Part of a small language model's weights: 2 heads of 128.
MLP neurons of a small language model. Each row is named by its layer, matrix (up: input weights; down: output weights) and neuron, and shows model dimensions 0-191. Each number is 500 + 25 x the weight over its row's rms, rounded and kept within 0 to 999. Numbers have three digits each.
After each neuron's rows, "fires in" lists the words (lower case) most often at its 100 highest values on Wikipedia text that the model never trained on; "fires on" lists the tokens most often at its 100 highest values on Wikipedia text that the model never trained on. A number after a token or word is its count.

L4.up839:492482514522453454516498556483504490569526499521523489477487508521461512534490481479516499514511519498528440535501536446507484454527479475464521513506474472515534499473515512483520517517529491472517504512496539525522513503518518519530505466463476498501512502499538546458439511497499437470491528461486511508484445519500562512524486470512513487484490477507523509492531456485518492534498503500515519495485508516483526500479502514495510500505473536463474553489461553557533490451494511520479478512535475503480503507504494529457506485490519496509521461526481493493509516484502497485
L4.down839:523478544509504512512508468553524525487524486501458523508503493467492540466473480513517482511508487495499521489479548498490514537491498509481491487480537506530516472536497491484541541505520532512492509477499529503507490491531477516486483532486469485486432503542498495511488511514482494507537500534438504494442512467507464470510515471510518525531470531452480485490523517505469491478478515488486531526533514477494523486485536488550505448498515512459550461489494530503461495493500492529504476506509504523469525493525463538483495560510501490447489543517485505477492463525475519530
fires in: "of" 42, "supporting" 12, "adventure" 11, "for" 7
fires on: " of" 44, "vent" 14, " for" 7, "port" 7, "ing" 6

L3.up17:511468531521512465507464509557517517518512498540540481539491483499526466515480512469556490518482519493472511502471491497522537495451485486497495485449466492510480499493524507475489524525507481523489561513483486534505477513512528500451503471507514516501476502518494482495508502467473500486473478515487482473499502495513510489481480513503538494520449508462427516490494478544535486489513543523533516484564506531515465508473523471511462521469514525517529524526495523475517540499471445467504456528458470524520440497448465510506487540524512482504506558473499481551479505510522510481
L3.down17:515498526480505481534515511460492519499490497559462508530488522521529472517508462485546536489490523458447476495497509491505490507487499517507521478502523433508504480505524516479547507533477499506467470540504477514527520458531504462489532461501544490484508520497490442518540478494470514466508446483494438474479492443530506481485498465480517496476517504486452474502549500516512520537494497517507506502491509467509495489494536463532516460513498453487514537535506522462548543510469490498504502482504448507501452509496508519478552510529507469524455512479499505500466495519535522498
fires in: "from" 72
fires on: " from" 56, "rom" 19, "val" 5, "ang" 5

L4.up621:499484482519504480483513503488508527511519518465481482505475539480498515512487495487501472511478513495507502512475525515477486445453507470516523499467524542516493436482454537515504525489523505492487521459498488494482492562523481537496553490516546492510505545507466521522506519560520473550486513534527500472526529500535494480476471491478521531505446478454530531448529476519508503496459494453508499495509519471467460495520478492510508476522493499471508500521547472465529489477502483514534441517542501510452479487501501484486498508519538428462503514493542512454504506473506514485
L4.down621:535485474470472484474501483511499446517523461500490503521546499490528484467531458465492540488487514558525520490502466458497486512488476505505537499501527468513514526516473469461501518524538583494461507521458519526488507486475479476524575497484476477511522544504502501471533509491472480491476458527493522453518505471495495521476519479489497507499520468471502545532495470487539524489550497464496507508487524531507498520497486531523526484506493426515491505541536499551526497533480492519512482477505503509520515512524495521478489537520530507518532505465468507458541434476484538521
fires in: "with" 35, "platinum" 8, "won" 6, "chronology" 4
fires on: " with" 23, " ch" 20, "th" 14, "um" 9, "on" 9

L4.up319:475519486478536475475482482514515515515507498476470500519511489511545507517471549457467497481546514491482534555517544509513486461514493479480488552505504453495469503537488526479489521470466518500480522469453494517503458465489535509538548528492508469521516477499487515489506497493517441502456535475533496511502478481482531495502504516498503503517485506520501518473538521496521541485509503483454523544485524506450524531513505453524515501487496499495504505515497490501503518477481456473495506479504491480494501511517499462497510507482497514461447472499484524519529451499543490515
L4.down319:510512504506479523486513454507518491482503520502543475489491519531506476520530522526462480522465511505541517488532488479490526449490512506506476545536500489491507503522489537513492531455503529477507503517476516531483528520512496516526498503497527528515532506490502488489528467466457479477475475559521531529510477469466461487539541545481463484476510481466515496479484495531533509508489507493500569482457470488554546499490481536501474522535498488469479494515481463525477525486532536497457512496493466485561486458500519454503489511536478493515488458496466482490429493519499503521
fires in: "first" 22, "carolina" 11, "originally" 6, "new" 6, "only" 5, "same" 5
fires on: " first" 22, "ol" 11, "ly" 8, "ally" 6, " new" 6

L4.up27:463518536504470485497486472470464509504517480493539488484469517504504496551509483479523465519501480475532522495471486496505477523431437475532531503462498503489518523492494533523488451496507479492469540495512540509470469477484552487485489461496471523523554528520496540482508502514484488530478484500524527455532510491484499441489505549486515540523549468485538517516446544500469482516433512517510471520516515515432532499478507511515513517498499532525491472511481475506506490485486500486519468540522530471518497481482480452534474469516482517485485493463487463501494505488485501497
L4.down27:547450479503511476550456484528519504464492523486518553514490463522464525492489524470484473501470515497497482497512481528485504505508490507491564502530527503483502440494457542535476504532496515484526483534504507511535506518477479490510511491518484441497492511530515496485522520495507522514511438501514509471480521518518532512500500516520515506523542538472511541512476474505534473510488474524529506484470475497500484507529488500502504506490459484457506512488485463450456505541470503492513479462515531491497530507502522508501496534531495498477517506520477512484500509444472542515
fires in: "as" 47, "with" 20
fires on: " as" 47, " with" 19, "her" 5, "one" 4

L2.up413:524494494518487490534457491508484498512511448536543457499478477516514541533523463471484496456466480508480542508458513500504517512449484457496535484535525537498554505513495517495504469506524459517534508505471474528463520451469522453500477495521494502496518527529519484478512577488506486497452515451509489490524500499484497435477530522505450502515447500487510483480563496514518505505467475495491474533493491503500491496498495503517498515514468476562473517488495504502516509472508478521510520543508532500482498491511554462500489493481481517516523496490499540490521524533523480504
L2.down413:510511460497522513507491492522500477519508494500515479473553504482455498473515509507504467504501467519461504545499541481511472536543532526465461489533499534494498469547568482474520500511506484486501502477516520487490499467540485486553445509525530446507485495506487527509525520508501498511513486502493516477494467479514506501470539501497484457492492509492513488492466531495506492543506475491486528517510517522441510553480485484501469493511492477507483464455516498554482516463507520513480494519517545443473478502538533466510508515472512464552500493485561507501492510470529493520
fires in: "father" 15, "son" 14, "gold" 9, "day" 9, "old" 6, "girl" 5
fires on: "old" 27, " father" 15, "ir" 15, "son" 14, "day" 11, "ative" 5

L4.up686:458502510472537517473535532509492506541459475495493509502553493479477524445426496512482468498504547445513517509468502457528451499476476477492481462524487536503495528489508523494460558505493493515511474519472512499488510489498485532484495520495537463498497522517463506513499492491509500496521508502526482477493498514490531498486502491518494496483550488568470467532519490508454501526487498502481501542515494520536493486480512479483496467544503498503516500525541504519512512526479511494495485481557476518487478547474476462481444473516507541497504551472514533522505484493486454485
L4.down686:480485524466554524510499525490448520496451545469487495510490519463442486494486477512498468481488538488537528509472574502527516508498455516503453497491501505485509526507531502518500485468530506472508499500471476476500522503467504504547469453497503492511488511524520507531537477512494539489491487519485480524491487485474530491488524504505423521486523572498488480537503513515558483479492505499522494504511486481514509487470517506452452490527492526508481504442529490506457529468501533466487498534556465483501532500459510503490506466490525487559506488475484539510537481510532496507
fires in: "of" 20, "these" 16, "above" 8, "aged" 5, "career" 5
fires on: "se" 22, " of" 20, "bo" 12, "cu" 9, "aged" 6

L9.up587:508447522469544502465534512522490495511517500495518512515509527502531521492546474467484466498489484493514489505512458521488504475535514534499527473480483534488484528503512531454473528582531500481544453498472510522543521475425506461497538489548516513509489481495470497495508483529526519492477510566517520504450480505503520491462470458522490471464559484515496501478476460507476488462519465463477478495533470502494512509501513492484446501494512467506492517504523536507543495494470472492504486456492486498543524497519523529503543479471537476514509481497519537470520513495506463489
L9.down587:484512539549470506518514464565506544481489469469478491477472514543476524559519529508518524486498466497469515463519512489486489457484486479503493542496449457506548507497471503535518487500497517521476489528503500504532482499523494492495515514498497511533501508498492476499506493497502511501502463533510488508541476482531504518510527529496458456519506471486493477497503472532477512506497489529492520545486507501535501495534514442499504499541516539533519496522412484462483472445511475481531500518477484456479465487484502533527487508549543541500518470497518470542453473473466508492
fires in: "are" 29, "were" 15, "is" 12
fires on: " are" 29, "s" 17, " were" 15, " is" 12, " st" 6

L10.up509:502482529501552530519464497494484512500483499490515533480501531479500493534469517476495521498499465497530489541514511487509456513504482476522530479506453501512520525502462488477518484481481500440459500523418484505533487507499443516499530504546508477518542522496476508466490530529463452510514490523498488515551489503490517509477513466473532506503512478481491510482467536488513485534580541477505532493512501502492549517499504482494493514486521504483522537486523499543505463510474510482526470517530496511514489430485497461514475488535504432474462499441474513454502517512500531495
L10.down509:512489465484480455492557516526479522498495486512512493549494473505540521538474472500521492480503481498488465549472488485578521459516486481538484484525483503487476490460506483556527478524503496487513515489509497530486465545514495482516469518468520527519473496463490479445513497481505588483489452463499445469486508501493482515518539494485520494489486527516503482485521470524488526531529501521508504450438510485508475508486494521536507491525471536505502537413515480517522528493491471485519504493500543532484545478504522491491470481472466563540501521517535489503503530538507522506
fires in: "with" 34, "alongside" 6, "like" 4, "along" 4, "of" 4, "under" 4
fires on: " with" 23, "th" 12, " along" 9, "ke" 5, "ing" 4, " under" 4

L2.up25:477522532522479493525473490523500516541513530513543487559508524468478491467473468452492515480451499532503479514461516512500534525466527479542482518546470504504500470487517521504518484508499501522525477517497515507498510496533538514470512518513518530474532481450489501492515479496493510536502503500490508468459531506491454544444503506493509479490515562541512476472525522502502511478527520498493497547515498457489480520533465468506495554499477499524489467469500496511471502498494490510496501522476537474515455474485519470493511483475563498508488489521483494474522451511457511527
L2.down25:488505513484527553532479479498446461518488511513526493484489531539482485538528514462493519487470502523507462509501497515469516473491501478521546536502519479524534491530537472470521489486483507504498494551513506517521494485491481491476522475549492480512490511513558530500522503516498463491517522516516506572482509538553494515493481518504496470490501518454447481470486551472524512500494482473500478492552507508489487500495490495449496490517474546493452482496476447492481493527498487484464454494492556515510550534474526448502500515561460504475468473508488519508505475501478524474
fires in: "as" 55, "boston" 6, "husband" 5, "box" 4
fires on: " as" 59, "us" 10, "s" 9, "as" 6, "x" 6

L12.up181:486464489538505506539521499481520530546496479449467555493525524532489543500512520552502527544491481525505502531499469521501456492546546482505464513514481512488543488495463524521493486475527504502564483499429473474477487467512513527464509483529516518476467533482487492498494510480441489498485532484512517466470489547514525458461518537474477495489510548533456503492488473510518524498484484463460538517511451479527484481501497536519508525477500490508518527462539510490534480507484449491465451544495526481538498503529507470467496527492534533489519463498500496473464491515484495481
L12.down181:448507471528484522463459511497462489496480549509512543532495504519488489496503492535504426502479469483482561530518503508502499459494489506474526469493483558532501463499521475440506541531487491520509503514524495507504536486493478500473460495470482489506494518484494495471546495472467513523509537511514523492489501468513469509532509523502485500532460475475533495527489554524511494489513477513455503523463532535530537523490505493464456490532520523495549464445444506482477482499503516502497495527475502501543490553470491491554490497511494486515501499485493521491496509446489511526
fires in: "had" 41, "have" 15, "has" 15
fires on: " had" 41, " have" 15, " has" 15, "gra" 12, " Pla" 4

L9.up165:513519484502477473519507505491504508495470537522487481502481498496512501493492498452490520514526548490557464544502495514545461496492516433516513534480479462500504536474436446539491537522506523486537491463482459523462513513463500542525469492516494492489465504489487552510549502502525484514509536484495515525517487493527485466453495504490495471523511516476484530469509534539471500518515506462510516487495495494520534531451471485521485504490556519447534501468524487472516497481474486570533502542522477497494521491502479495463484506453500451522517523523512498508494529496464529534
L9.down165:459521513540513494466528506443480494507498474470514546487490521482490480581510503464514530454466500493537473520469459526507560495493511534456441471518500485491525510493518513504455491511480492482496495516448510500523513520502505473456493543503499519541470524481486508483468463488492513491485466534531489486491487492499524524489509539540549484521518485543519494514500494496539508530463509508444522485502464561482480489545471500473535533556497457495478490486528549504498507498489507504480478491522475483498479507528456528544541496514482532456485530511460517513512468451512479482
fires in: "had" 23, "after" 12, "has" 8, "must" 6, "have" 6
fires on: " had" 23, " after" 14, "ar" 9, " has" 8, "st" 7, " have" 6

L4.up963:514486526478540504474501512466549541477504474504487489482467481475476491520511521502507483459531491478502482502522508507518470488504504509511502463461496494491506527461519509481492436496490500493515500498502515489498539503505498509536495531486517463496484532552460521504512549537468497479476508510501476482529497549477500523518519477528481507492509508486461483490532533488494486435531507459477470527531484507540538492537514466509505530551472539520468526499465430467499515517504465427476490517469497457515492476542464541501469507501461501505487491508475528532513498520509509499
L4.down963:448498506501520522487500492506453498505462472479513457463481534454525467489500458495504517515546515511508475519511497473539508493517509524520483511504508493490486492509469480538501516465490572458459504485528474490463495536475517501464547544490535492492498486535498478472463528494489481502456554489466504463521471509531501468508513484500514495532489506516490484475503497439513532498526526499477507544465520483472460556498495526521524497507526527476511501503510509511466522492534509517502525451507528525482522506468527517487514554467505509481533488480518452480475488514534526522
fires in: "there" 30, "making" 5, "then" 5, "which" 4, "sometimes" 4, "also" 4
fires on: "re" 35, "king" 7, "time" 6, "n" 5, "ch" 4, "ing" 4

L3.up482:479494517506465480504499513497496518512457482524511522527457526501530491529496489483550510487459498498506501506518511494514481490492510472492526463457463479478493513517513473509504497523479447485468497499497469512472505495486519522509531524506501537505460483503451544482512507549505443537550483506527536470503506487473525521490500497504525491520490502472516568500449507472473440499496457497493544510489508466505523533465550450497507525495440493508536485521503465504530478506512443527531483494468485523531500482528489477456525526486497500476490490469497494483501461458503467485
L3.down482:505500512486515475515492509497450474509497479518485495498501481497483476473518467479557490477500518483467531550479520518499430472439502520501535499533486500483506491511486502502494491520474509498542511519453460529496531524490497497542480505519534516527493506501516471505467488554526513509500515527533524506507451470515510535511553485486480463464527487516509547485477508452502535515569459524505501508478514477497484517471469501541508485544483480507473477482510533538536490508508501492547477462512489520507525451509476456458457529434478527520510484494483526441490483513502460502
fires in: "with" 47, "including" 13, "has" 6, "having" 5, "when" 5, "see" 4
fires on: " with" 41, " including" 13, "With" 11, " has" 6